MLP neurons of a small language model. Each row is named by its layer, matrix (gate and up: input weights) and neuron, and shows model dimensions 0-191. Each number is 500 + 25 x the weight over its row's rms, rounded and kept within 0 to 999. Numbers have three digits each. A neuron's up and down rows have the sign that makes its largest values positive.
Before each neuron's rows, "fires after" lists the tokens most often just before its 100 highest values on Wikipedia text that the model never trained on.

fires after: " (", " La", "\n", " Li", "-"
L2.gate84:506560534521471513472497479480467485493489458484503534482504497473512481519479487512550501527453497480505516505477491523522536462513432508451529518525516458465461500500463501468531526513524517514529475526515557469550535486515553491489472508537504482486494516527509513482514456475507487487480486487505464505513527482489530519466509490515509515522522491553469511477523501527510513504492529478458498530492482476494509510461447489530548524513509479470490486455500440507485500515484521508487527477491502527513482472508500514441462492544469483466504532520476521464498513511506503469
L2.up84:499503512500495491507548537518474524530497496517491503488460485463523497515442511517479498494436513487510501512513465476487475476516534499494504555509516482539499472545478506496463498492519499495508461528473477506507489435472520521465510524489470473479520521482494483541506486535545472499500503503498474476501469504525539544475525457435481544524515491498524521506494479525519492536459494480511523499457492473487521446474552512525500527521503498540483494513489526520459502497498453489533473497501452474496526525483495509505431503515504495489500561498534483513462487451495494515

fires after: " 19", ",", "–", " ", " the", "–19"
L7.gate122:529492503510444477480486545483496478515517501555530500519495507483505499517473467484466519501462471476534495512483502514509530488511494450529493460525504484543543489461492506483503501483514513529506513516502468519480501510488493506515470497488515475572519491497454520529470507489505484530489474500493482484568500492480523488542457494523486531449501502491480529546488498507461488479482500541504511498498452518466495456527507524483519497479500505478530521508528450536552507529495511530511475559526489477473525537478453497518554505523472442477468515525529508539498467525497487495
L7.up122:523485497526527490444516499487513491522525462523519493502469527466473521518496533467492472442479521499489482489475491485489521469521487465513431481515479486529504491512483532487473470478465536489534511536489492468486479518543445513498460522513487485532530483462528503476442495484463477498489462538493509507545518503480501498523502535498451536559484476489530468528494516504451490489488518469502490500519487539448491536514484500538545483506488507471532493470485485484518519522479471511514479530503512529496552482504471516467502527508480512509512577481521513489473494495521488492

fires after: "r", "ci", " Com", "tra", "ch", "or"
L2.gate134:485558532458474480539495524486493531517497497480505533502535466509486462475479492517512496511512508507483529478495508528509484525492490498523499508465495501506505492479455493469445518525482491524520458529525482440526512507487500537513511441544477538518497553464536511550508475467514514455512457484520469468500530503542465517455487521515510529523461483554507513470505469523468493484511503487465535487540464520505498452506538490489486492499462505495516464491514526502482522537492460512456472498495483511510503503521520501536477535469461485498530509493501510511455555504489488510
L2.up134:486509508497505479535554529504496504503503519489517526461498507507519495519518506524500516488467510488450510517497457500455458494491551496538498533459512523481476472496468481472498470525517506524492472507488487484496515517500455472501476542458469474523464523477474491500523514479526472475518483520550481468512519504495518504520536515493499524443466576513495485488479483498486498475502507515482517513475541494501457489544573490498538549544487499536504509507511492465507478508511471536549508518480497467474532503488476542558443494476526516491479499514497476539516473522482479532

fires after: ",", "br", " Li", " Win", "e", " Be"
L2.gate202:496475482533471529488494500505504450487492475505523504491513471511485529486482551513489512493547488500492454493541448477498505475539507511504554471507490459462520527461500444524516480484506487465485559508484482523497501486515579529505489476524486514539554538516511488494425492520531542497539454480511494484525501482493495492477493503510508475486508506495510538546478530506530511563507482496520510491494499521495486503535504534508473510511505542534527508479488513472514527500488476490467504488485510509480507493506465452480488494487511504527520525489522486495505468534584512464
L2.up202:568480483503478523464437507481474488495521544484499515470436492501487499520499458480510516521482506490458503514497466515504467472490488507520522476496505460523496541520557471491484455493549503552518515516477509517440484508503558517492468541545512519506534493498525523531499514504528489489475479471537535482497477505547529520443477457486451486496487476513485481507521491521484506511498517501487528509450495505484498512479486477538456494468507505528465481488498527509512521473511469536499485501501467476517534536511508469528515503529464503512493555490505477496539486492530509480

fires after: "w", "W", " W", " H"
L2.gate41:498496509538538467527508488533418454504494510507479508492485506495471513475501526485452504499493487522501509520512524525478475501500496534496537516510507518515478492503503496483497493465472463537501500523491518503500510488470542481518511509537477505526509499525497502538489497523525484520478480503517479551473508530527547511515470468503465491522513526519489548506467460510549503477525517522516481460541525518464545509459551545435504490500483507479519505476506479537506512488482513505495497526508482562506435539499466457530539491488502501492464478493440491522535541494520545509
L2.up41:486542538529512521507543453479489487493472513546465477506496568527502448523563510545474478499530528521524464516468477518523524511515493502460512516487476512524504470487504516477475511476497486486487530503514483470467503505480463482511492470521511517542543467486533505526518478506505535477455478507510479529508469536536505465441556481512507508468526469485519466515486509467460490511504537516471454461506511540477517529517478520482496492511472477517508516490484476518483475433512533492514516518514486508513499525454469465501520520474518495522473474520506518497488505491519520468

fires after: " po", " O", "hu", "b", " Ho", "tro"
L2.gate11:501499546494474484512492522470489508511505510514489494531496482491478501492522511463516528448494505486502520503493500523523490488512506499514496547504501537498462512531479534503481522482488492492460507546528545516520516534482515528486466478473483487491504497510460470553534508470496498472476484519513542522551511515531482508528574469508485484494477485504492491480456523524523512476473501512492461502552516535492550476507485493508506495567498524467462507488494477527528513496425519493464502455451520493504508458498493476465521561494483507504554509541488517522472454531482480531
L2.up11:478520470521487496460481505489496513554525487533503512532467532454479487464492499480545518475509528440525511499499506508535488473476491487517485505489529502463472511506497488472477499506472476495442486508516520508537512508503498493479516507437468538506498533522489450527485517532513524444497466510480539540504495485492508473498502505505467503543530495497463502430505474495451497488471525454545507511497519553514491470509505539475554452505472495468475484534490489502544498496462510484469467518550522522475503514483488501467463478474504478528514533494505481499544478513501496517

fires after: " Car", " D", " d", " south", "ar"
L6.gate163:505503508504464504501479496497485444487512447481495520518514456513503486516483475452468500492551511536502524508506478510525528505531494495538491482532538496523466471502500506513477489518494541483484461477517546492452498481511493459525516495545504493478455475493523488506526462503533550529525525454521479499505493448503483511479510511499524501480515469492510516507511518462440541474534481520491485465504493525527529468477438507521484507468485483502533488452486466503549469540481502500494486513484492519501505565484535487503484493529514472533508469470460493455506491558497478528
L6.up163:483515484455449466492488507505486524492495453474513559513470494483537547550497524463471447500525489522490529467493484469541490534501492531538526492480502476489508534516506502529496515517515535485482527502511495506474507508477496526495491496518463504489485492511514477488510514498496540524481515508491513453514478508527494542470510477486502471524511506490499455502478494529548490490528462529518484506529524527501513488565446523469552507515495450526521529521496544491538456497536480503502467444512507531516507567475515513524472473525497483490504458493511489538543485524487498536

fires after: " g", " pa", " h", "hi", " H", "ga"
L6.gate126:529502442482496500523492483518481499503484482481456464506537490488530502507494533478529551520518505534523497510542508502462528498493455476450509501525504536559509512486483526513494517507523502485533484473517503490491492481499507454494511490486490466514547511543490469535476516497542536554509502518500471475513463494526509535475508501485500538487472534520516491514500522484563495519490494473516452493505472519491514505516461528487480490549502491557484456501552523496497530508495483437477461456508528452517485490449490445511523503516543476529480511500474481513534497507514482489
L6.up126:501501499538484516507498505521478509506515509506478497560490518469486505496489457504483488477520455485518528527534493495499526492526508496485517485485502485549509549499455498493463487506458511522479532483502517492537520494514465543461453541495512527549516505510553481486543480493483532524474506513487476563511424484529545502474559447484455479506484482483487524483487514457507506481510490446504458478505476487479457499508516459465501500483469486501490512483521494539498481485488511531515474505509499486500521484499500498543520480525502523464547489484474492500461573478508493530

fires after: "\n", " per", " \"", "==", "W", "-"
L2.gate136:491487549498501471541506485472526484555496493496510520510455454528483474455498521451456517486432493529501504500492508506529522504499518537546512464557501476471473479496488516511509508487488515496515470457491473532495496524487479491463502549474545458482505505507471468537510485536479459499510487562483489513538507502501513508557508503490556521464564539524541503497513497479510504488479490533500473480518511488509555496520491560509489481497510490480479529494491511515490493491541506479500517528544472483479498496509440476508526502512494469497535514512541513513491506478511487516
L2.up136:496516509463552549538501527486497480478479518511493499532543456529445493473496500485481521526463500443485504491472478537541463528426487514496512465480507491543505496482515501492547484512515548484463472483559486510493515487504500480466500538514510516527536495517533530530488500522477456511463501494506459449465485531542469516487498461490497509482464504471506560515496478489501528514520459526494488515479501508508485497508487519469505503510518530485481512491539532524506506484521460488556508508512475515474498515501526532522489480544521510488513494489547541490482511512469462508

fires after: " D", " Ad", " I", "ad", "d"
L6.gate213:481491530491438479520484486514488525503505516471532465470503539523476502471485509458477480506553472510459496536479491512504478503483475488508498511480500535503480466496521510514526480525512492482498422481524487532490477475519518534504553464466484482530505506522474455492526527486513510540489490482518497463547512498450487509446472488463498486448550521500510519490496479526477506510510501488564485459504553507523497465491481509467498466498466489489479513517524500440488501535493522472506521462488495495503455507526460522485531491491501482481473496510547512511505478539457539498
L6.up213:517507534468490496447504487495488523537517491515526470499496526518521492461464506488483507520529498512474459502494492510504475526543481497546543530482512476508551464518476473468511555499487486516529522489499536522480552535523535449508506455516502504482509512524483454471457488470450527490525493489495481502491482504474474483497495487484507468454491536497471523485516487511450516526521497508498551503490494473563528450482496510482478452502505473477518498517499467465445482491446483514505487502536473465478516530512483499519447464492527476505517504516516502540488530521531480487

fires after: ",", "."
L2.gate34:499474511505463491496532525530465476495483450514483533471511485494532517560485524533465527510510511491507452472486449489498501510527491559439473509506472496493515472487474534527461503478528474517529491515469454526488515495491531517499502515514503519531518478516506506499527527473491495476502539468500502472488474500490512520433470527519495502498528500524492479516488510443504493474508517523493451537493491496473499479499440485498510466521525526481499483511466560485487472484483460534529508510467523514542532535488474494474495511538530487490517489497465473527475515553530538449
L2.up34:497518539516524521456514507499504487519569454526482500468482464478529508527517481481537534521466500447486504477510482495476482508518500484494506456478456508540503506468545515502478542477530483516521477549514455504496497485468540488478520492507507507491507496503521486492473518487533492492459504475481491487480508544520506482477444507525472509472492505540533506488539473472484483503488463487504504481511475506495462484508482485484484485572470521466555471494511485459508458506525470511501498528487511502512545512498494547465456530531530468502542486471501436480468507508505532527

fires after: "p", "mp", "g", "cu", "ta"
L2.gate170:506507555545495510502490519492505507470541552506497494546471439480502465531506506467512475485480518505524473539488458505499497520485488470519519530549540461494484513487519519466494482468470460529503472526471503505535482526511539516489470551508503496511488520500501450513514463509489467473544520454503490464467515521491516526501529495513451502534537510466531468509486480464487487565521494538483482524504445495477476482484539456484495491530486519516488514548487480494516474499500478509484471514464513485514523484505516494501460503444462489497472510522487515463509502498479487460
L2.up170:482521499521485528512506504505492533501550523517499495525497455463519545526495507533497475452486463534504503572472504493491508490496483494513517531547484476467550539514517480493503507486526487479524486497462510503560459469523489519498500526525524526504486506490502472495499484488490489484522519460488472491466433517443502529504518469531489466519514506477512505493475502492483501511505475520487466518497477517489473497552550460498419497498466504520462469483524518507515471489492518465474507472465502547557527496482545490479513512522472510464453487517500469497474518490475470489

fires after: " ex", " comp", " st", " re"
L2.gate252:474459516504538492504509508486497512508542543509448520500548489527461496509516503468511476495472539481486477466517503449491469456499529505568510487512519482506518518525526479509537504508487495472478532496485470505502490465484541475553508487493509453509535485496457479464497508519521504454531496456512496476532521484494518473513479487480474527505484505506469506513522473505495452487523517473551552475450503524561509520504530486438428501525473483487487495517508500512492502494475523509503497527466471537496538517508471490557534515519501494480480523472506500484526534509511487481
L2.up252:498478488518533463493504538476521502504510540524471494530493483482472503556493507449515495519452513481497499495462481467536499496480506492540469480488533438502489492493490478520452524492491528512497513499522451485479477508501526490505525500543525526474500517448449482508411470518519514502528492453475501488465496534473478496530478501483530547468462487513514502487516477490491489509488538487484523541424490541520502499507510500484533471480508551500514485502479475515467519512529491473525526479485494469483489506517546499524538525501506547467494509488500541465491507534484515488

fires after: " B", "b", "B"
L2.gate115:510497476527434603497461480535515456540462515507519511551504479531517535537480549485493493493502517502485550510494493539444472513487504511505485520501482517531527524464491493488473465524485497509496497481533448518535440534496451473509466519489529507492513498490509463500513503470525521515555424473492501546494491526496464511492503488491504519525464500485512474522500470488519465526464523523523495511512521509493501536489501483478494490471466485509458499503498488480503463521546482465485485490495476511516478495515517492514528480507542486498496503524474493473514523500506505474
L2.up115:517457488502460479493490528465502498523445528523467495506479515484503531503528493451541429503504453503488515506547482516532483488519475500479504537525498533507479488489511500496472466527478502484489489468482505514523487524472532507544498497493511457491513530482512478491506548499486513499493470503529443502519491466492526498510495516496523538500503508522446481448483486516484484516513551500489486526523492523472512529487488519483505490511449492458502492458507479475494472516444514488513501465533513502495562498485496463434532512514580492481535495485454510477477518552500506510

fires after: " the", " 19", "|", "===", "=="
L6.gate254:476498508525472503515535496504501478566499506533447527532479471485517528513526478498540497467541507469431513479522503507479467471544525487480517527519495477511495487500512479511452513525505540451511504496517518516472477473491479479510517502475531453468521492559496506493474507493490522494508494490507499517513495514518494529527480572481501521499514467505507527515548496456487523434498487520509543492487493528512510444499488567519535491513563541510507466481513485465469510507501503511456489489514486530497540509524530510540496488518498514535531462531507491479515479495463497506
L6.up254:528546456538507486519501466474464464504518525494489484470495497519536506526492503495524504545520527517491512506510511497471567470457493511423502477540503537489456466508492519504459509513503493543527537472503485538537472535482500519543541490487463460545486486503510472475478484484506499505459472480484489523530477542469488512502510498485468498516507479470507489492493486520514512472466501579480476511526480506481518485519513485483481482508532516519515518507475494526489486494507528506542502490469514536419522496514528514486489533498457495514520508488500454539467469506519500523

fires after: " ", "re", "-", "en", " Ma"
L6.gate66:495529483494501473533517537473506468488470533482522493463517515455499473486508478459500510555463486514528502522511512480504532528523539512564538491481459536466476488484480504473501469490515505500485469472487526456505526492440523523447501479519516492504476458487424501482490506481480515494516491497525498496550496476481483490467472543521497524524499535483464497470497493514536529543451539476501510505456485571500483488525482474474501501526466525476543484480485479515515488519513519503520485511512546526523485489500479473486489534495521493495484499476509488543479486517453465506
L6.up66:493507513523462481509481511466500530494497519456520521513511543508496464549507502502518507504492529511524528529507505479516525457531481445499498503486521440451506480500469516515507504523523490511532534461486458519489489517497474559456488524478487498518508473524539505462452496504510514458467416540477527483491478516478517511498484527485494520508427524507470506452502525480499512464472468520533464550524520535486514497493529541487488514470553515485507504497501518535488495488481493498506488521509474479476457496514514524505493553515459468520512477481493486463460504490514488504

fires after: "-", " the", ":", "==", "|", " New"
L7.gate83:480530504486446519520494456478492511504501497511462498496526487482460511491492523534522489512496527486526472508497517475476469551523485526444548504521500504509459491466488516487541521495525502489484492469481497540465502500454532547533474478497477521514476535516515510457489474527535496513510496493499490517485509486451487460447472447542486479537451482508482476499505473505454507482529528489506507454492484485512548524517482484465482546517506463481526433478538520512533483490509501500495530516527475456496504504497560508538495493509513487482519513541525468494480531505478463515
L7.up83:497492484503501472502507521500449474474483505460449474533497535500504464511507553481503525547499509499496511505503526463486497509523556502499507497548521533463499469506454491512520470476510464512502549515462514506504517493547525539502504503485467521499501490502503524509513447529510525547485517482487513498469501485461503496492489488460502501468493530493504512497496493497509460484497475552477497527498495497476484482494510488527522487496500544549526546506488502497478480484500478504509536546457430438502440492460535571536545504467496526477513472539526505483504497520528487516

fires after: " M", "n", "mp", " comp", "M", "m"
L2.gate50:486493510530484497503543518501492538447504534497497521508479498517459505474482501486510512484513498476485454513515456487504478487479532504540474504450475522507530473503441501499507521496502452512457516533540470523475504489544498498474489500494511465429465528517488504496484516501539476511514445521524493527478507490507483481561487473502467516480485477523461498535479457462494485447529510530551480480493525493527517531504449523499451546500506492461544478489474490478491530486468502564493481525500477534513512505472522523482490517511531518475481507500478497493504525468513489544
L2.up50:560524449477522522562515519522497460525480510510500480538541479514498472493507497475500474549445450473499468519534509500510482532493496464555496504481489480522507477439498473496508499468464512503452523516501502475508491506494509472510531495491517522510526506516520496476509508521482504506505502527493465452483522518476455502503489489516505485509477517525460474510514455516494526542521477489514525489500479495519478525482498464500479507477498503517498522495478542519497455465496493505510549505515498546510453479476488528541543532488507516466457461463512498463503426531522451500

fires after: " |", "-", " An", "---|---|---|---|", "|---|---|", " an"
L7.gate43:515513478525503500472473478492538497514501476530496481454472519515471534480457499518499513510481527499515455475509506495452501500515489502484498475500476492510539514485513479491499520512506493477506469489481477529447526515539450494526489480511499453518489487484481498477529489470525462507520496518538497496520515510525518472504478487498458434476529472529489522538505471541520528481484552495482478499522505454490495469489501460529496513508498483519476543497506495480488514495435524480464496581473489528466520519531528470497534535495533456476464518482451533473467507559502521461
L7.up43:506482542508491506475503541482512452471517517491482511520463499503490541506490514508445469502537489488454477518451517501463535517482502516485495548531527492488491545467462516497517470478502501493457545475492512466499528482477553476496523455492502520505503496496458496495499489470500464471514495500503499509523556472496490510518514490460512529532473507489462469484462439528460480525492496556459548461484521481508501449527467484518512520542502480484489502524508492495504550426488505510485525499503500494518559515497463491511516470499479496484441481489508510498488511521504504520

fires after: " Tra", " U", "e", "ra", " L", " Ra"
L2.gate90:493502556513506553496493512512470480522492545489503506460486513494488469510510505456505526507496475502462476515504486503541538497473492498539491530496480532486541488479487593507509474502514510518473475481525496525488486509466543513480524496498474470493512488492482465537487524469497525489477467502529489496501477504522507558491506495497491482497476514523447501516524466525528519461504519476486495484464471485478488441527486485509459503546475461530472474484447522497488550496456472472490478503497488484468501467507491468528506489510463524530480508523507519510437529483531494568
L2.up90:549482528505543476489485464527481511449454494513469518494563487495464482482488523500506521501526533458472462529538481518520521446494514494527512510507540496527527534488497529496481495515488486510512517530521489517494498540475496522521517494502456475512497503568513499451501490510486546467509471513473465487543493465477484545468443505485497495456506447526459502485521450509514521494449479490489502491541462529477482491487504496526509487512500494500525498512500484488494536490482517550461502544517471487506479451553494523544512514505471466476509510525509484493514494490504532517

fires after: " sp", " B", "M", " Sp", "cc", "ip"
L2.gate2:471481449516488556466494508514501483498535549483520508507482500519476536533533462478488466498500496481451515508486486517542492502486484496504514546548494510483505509454473500504432505486496493525505526495530496500499496456517513524511457498535507499495502501531548525511488505494464512494482504500478515548462535460518505527510545522477527470486521486496498496504575447441436495494458508544513497510525499457509461529497496503494477501488472527506501545517495520506502517488469503464497492489494527532564461504509491486474533524456461527502496489521505518504484479542511500486
L2.up2:493508469464531519488466503487532491482484508484487504495505492521492508478444511463511503537487459512478501457491466500464490460525471484536558481514566454538492492512495512487512464496465495508509469487517502485494540515533498498478502461553513473447512464495457509524513475497532466486481474498509536485484518460494475471523506473479542479516528486510513468522490487536518485487489507485514519497500527491533501531529481517485489478477549483435552517509505480524491478508567438497482496474507517487522514482522478486501551507498450472482512468509504485509534473489482460526

fires after: " F", " Y", "-", " Vi", "Y"
L7.gate187:519476498476513462428532522474509487518513473533504519511495471526486575533534543455531491480517522509500510496480462508496510487510497494523493483511475486506490501504464476481540482534498533517474526474501517493519514523493514508506503529507484493487498482567496523496447481481533497456499507497527521580504487528502485510538520518506474546515524463530492497476500506480466526479518556548511535482489531509530534495468528515517475518476542543545518523496515478518462515556492492488510479495494462511494489529515472500481456540516498501510513505493483565481511502503533520514
L7.up187:540547517524471454505505476545516488466514511487525492493467477517516445495464483477467493490479463462513498511534520498525455516518493471509523509525480457501553497521519512468484498456478486496481499494480523504515493522484478493491509541495510505506507487460443493518463472514489520458519519480498496481527548501506509508477467460515494495512517539546461441498511461501484476534524451497490492511516527488548454505531475461541503499519499456510487490446471470476491456525490492513464497457499506485507520511522505500516486490508432520512528494511488542458524511475504460507

fires after: ".", ",", "I"
L7.gate87:496500474504479483507499482455488525510446517499488510499518449518534473500539493533508503493471504510514475485501520512488482483482496527464511497523492455547505485545503531513511517504517507528510490515481480476496533501535549466458469494480526476547491528463527503501454465550524481514504499496505487493503465539500510471497535443499540541505474517500489501490510508525475510457545469479477473482562506516499550518484514510490449540543529487531454523510524509476479484467544482445491456540518490541483501455515480553493478526506488494511475515478494478486484489502505513482
L7.up87:493485516501515498487471531499458554494471454502497509488493494502503488476507489536518461497467478494505481506489555504542498526504549506497531486500500448536468483515537507511528488495536515503465507479493510487490524557549510510523485494485546447513484490479505496500531493514503511536508486496515504445486498483540499516523518502469526535522530493544482477484507514489498512478504494572528538521528530492504537500465467488521510514504510504483513524532505500508455443496565484456493467551543520542453505508540510466512511476524481520556480481513482472507476528478518521506

fires after: " An", "n", "ish", " ", " \"", " an"
L2.gate85:503432517481489502478511482481481484535525458487465510477490502489525519452477453466493470496468500495520540536529550544487536502450506489474504461513485537517489476518526514546519476536501491470518473491471495530498494459535524512459528479472526500518526488501502489478534496528522505546473493503489505502502518503548517516497518491430501504488496521528442496489512476491493464487483475499487537519500508465476517472503512448494481496547471517489508517501488523481502544468459535475480511523505509527504465510494506502519502481515453496549519474516484531533473475552539508535
L2.up85:483486505528506478451557490482530484494494455495499544518523476510520545457480505479480482461463485514453543524488521520489503512490528552476487438499493477528484469477512506486503487533463476485496509466514491490456467488491499546474478499520518503497495530525471468504503476555479438539508486502510464503462500513523520478510508525482452501498463495524498509511497502481486479486482522509472535493464507503495526458553521495505512538524454525486469504472483506486480535441490537507494456540501502470488478519476529540516527463491521513533528490536507529498483479526515508483

fires after: "-", " Mc", " De", "re", " ("
L2.gate96:490529507480498501488511528456516513549524514474481503498478497482513525481470518500512511506483552513501542521511510499522482535461502471464491465496511495496481519499510518541534494544546520451495480528511484498498500479474517535496490529466569500506493507491470477477526473522483460523475506497511526459495509503508509508481502484489537494527521535518475524541455527524487519446486490509419492445516482499493538486468522517525525505494516513457510486490460508480500503434496524544520486481505551495531507497427521452515542502504515497497484483525466509468512475526511479529
L2.up96:533468525502504494481457497492476470537542504462516509468473521503497494449513454503494497520494502534534490517531493488481522525490536480530509510475489495499483525527503486500519545515547519448508517535543517497511461463497499505517483483462529521523541507494491533436519495489538494492520486511516507528498503501477469514535456517473507541503537499499449504537482533495501544455490510478476510475489487546470551491502478522510461517523522525493523439525505536457467511475445494507499450484505555524534519482475515502485453506509488494523529485511503530473507500469506494518

fires after: " P", " p", " pa", " comp", " pro", "pe"
L2.gate132:523488488490459514499472493531463524505492493514519495517474466476512501525441526494433529530459518484474514528527509509512457527466552479487533479513496516516495542524513465474534532489471510480460544505533467524515538487471502532476470538531480505497481529549528506503498490514520526497517478489487515522505473475505460481530506511514490479506498511467461495489504474482504477517483504526525534516497492540499460508509482479521475452457482518487482480511520498492423533492503473485518495515508518489514495501473475471507556541469455514518531471489499512521510515556454517460
L2.up132:492505491492510493443467511485527464502515499530538476472520530556531463484502479488454506486500492528514489504498507501500451530442508547486477530500510505470508498502495507485530493510519506516511504480505505481503517459536504514540511509455498516476537501530496493467463512529500506488540461466479503545514495507477521503496480500482526493463476505484500484488485449457481523500487493494484559532501551479528510511461436483473505434475516469517504516524518499451491528506524465507500488492453527484527537490492527518465520491480478512464455550518514522541483552524475495477

fires after: " comp", " as", "im"
L6.gate251:474472483515491484528452493510498526482556562527535559514499497485527500509479493480489540497446558504510465501500481457519530490487492497510527472510535519510548527507505480528546482500477503522502470483503478473480545502460485466466469527508503512467489498458506477516464468531528454509495557495492488527493495498502450546492487481495494492495461427486475468500521452482488491495473487497467495520467530501489476524522487500522478511503504492506486528471528467533490514505498519483475506499527510508473546489493495458527477521485471493509469490515475498511564485509509473454
L6.up251:518490488518527537521476503537554524479532519494468465526527475542464496529543453509497478510458472538505494532489489506504482513477529501553470511494493466511519488508539507466463469503464506494443512487505527500496523510497527522508496493563482525484456499497520567503487488444516508451490463516484514493472491543496516512472489513505514509528518475533533486499533487462485484488508536490499537530503501454487516507464506498499495444535495534512550491480480516480488501492482471488520494487469490519486508551497517549517488468517463480530476479473524531549529499496522488508

fires after: ",", " f", " his", "ra", " Car", "at"
L6.gate208:527470531464473447494514496502495479489534511463499466461467510502522507544533518457474442489500546492520499492501507503473503485502460526523512484480530460473546501488492508469516458567503495475505477510527467527494503480547489496517536526520482477501503514467536522477514466466556477472497539492501514489501464526534518538491495509477520505501481500518482478528489495510521505518501522498504536525507510487517423496503485477471506554489454492490469479460468531491506484478478511501518557510448502514514547529544508512503544489541485490512491487527470493473478500503474524495
L6.up208:521503455488493489531520503522549485473506526515493520500508493518481475517475486482534448489503514490507503472513462495504513514532500526485504483537486513508520506436519506491476509515492500546479495499518494491462504500475538536478544495509509476520517491541590492536468565553513484512503475525512508484508538524499518473508501486497529447516520509487540498506524529505527488472551509470542517488489483498498476486475509490511547499498478518505555484518447530479494528520549499540467543493530483510503519539507481517469448497489514522532512469479481506475500568521476496495

fires after: " ", "o", ".", " was"
L7.gate0:524532497486510501502503480489490466489498479481505549517480461531512516467503506559500466509499435462518471503470473534492503489490475434502503446484508522549468542518474477484523522510516531555470503531458479512512467475491471530458444469538500477524479492502521492478506510546487511513475493476492458514533520538481500521530521504475468479454500474483505477482508518476465505482539532519473459522487483506518509425480491513534506517472497492489459481521489515507501478497524478497483445497505477497498488504528462534487504485524466502480462505523537517505465507478515509501
L7.up0:502483475504507506514495446484500498505536512511484521490482500482494494527524523518465483467519492503485490525474457490483515480511511506510507469501516469510501519507529509512476523534523461548474556491478543499511468501514537493428493472494541503510486514496492481527488506518492497502492513458467520445488492562478491518475500494450522494486511481475511458471487534488470459458511566533485482538515540483516527489483484461571486537510477538479544544503478507522460496468527515509500442486471487482475481488494544481493478514517489496534502495542506487518485481447522527499

fires after: " De", " E", " El", " J", " He", " D"
L6.gate233:462496487553506540488512491463513490487521508473499538506486478506505467526487535524532511549478497548454507481545471489490510465509498486514524513535553537520470496529524529536484536510481523473481510510493468507516500468489485495526472500527465478516502485491480531517472556485518492505549564494513530516493484487516525499483515498504504464522477479465479522509503476521452528515495499504470486528538499497512447501496463481533477480471492489495470467504537508494520487496497519506501511522506520531466538487506518438474531447525462498462514527481468489465501547498491474566
L6.up233:508497516508507519487484528519500522506508513504492512524436475534489538505516487512486453498464533518513476550490496478496530463519528516531510501498508492508475476513490431530447461499510507479512544492532513490499514468470472476460565490491484523506476519554480534498466517509505535524511490504469473508501485501524511512494491499512462507445489480506518560471537505515531507524517436541486543475534469509480542504508493473492507511484521510480479477521507490507543473492486460531465498490502486506539524477484518486491487424520468471502481456514522489508508500485548470531

fires after: " May", " March", " April", " January", " February", " August"
L6.gate49:540490482510478500514468465535483511528475497499495513533518511524475458501501501473520513494465520513495472498501497540471467505492494527543513487477485520525517503493512477512502467498528482525504445511485520527488481481474444520482486526478520465464523473481447487503498472560465442493539534487455512517527507532494507499482516484509451488493527455502536513499513527541569479489537504545454510522521495493476534469501482499484495516530494516450485503446480521478507434500505517515511472472495492522497493547458514500527490523509457489468536498478525508474545517503517485505
L6.up49:479542510496498466483536490508498492514535492507547491515491508532495503497463535480538503515509557461504496521533489489494470520514501500506496549481507498555470504528463494484491508479483521529488467533495487439461501457490534481555478507451497518525533525479546473430495492520500560487497495494521520496509490533504512479435479500516491444484506493494479501523479516489471534487492511501509480506502496498523495530516481464529494530495521488519487493504480527482518466492460459465544498501491517511479570494490511494483503534512451569484499488456465519508482496502523519467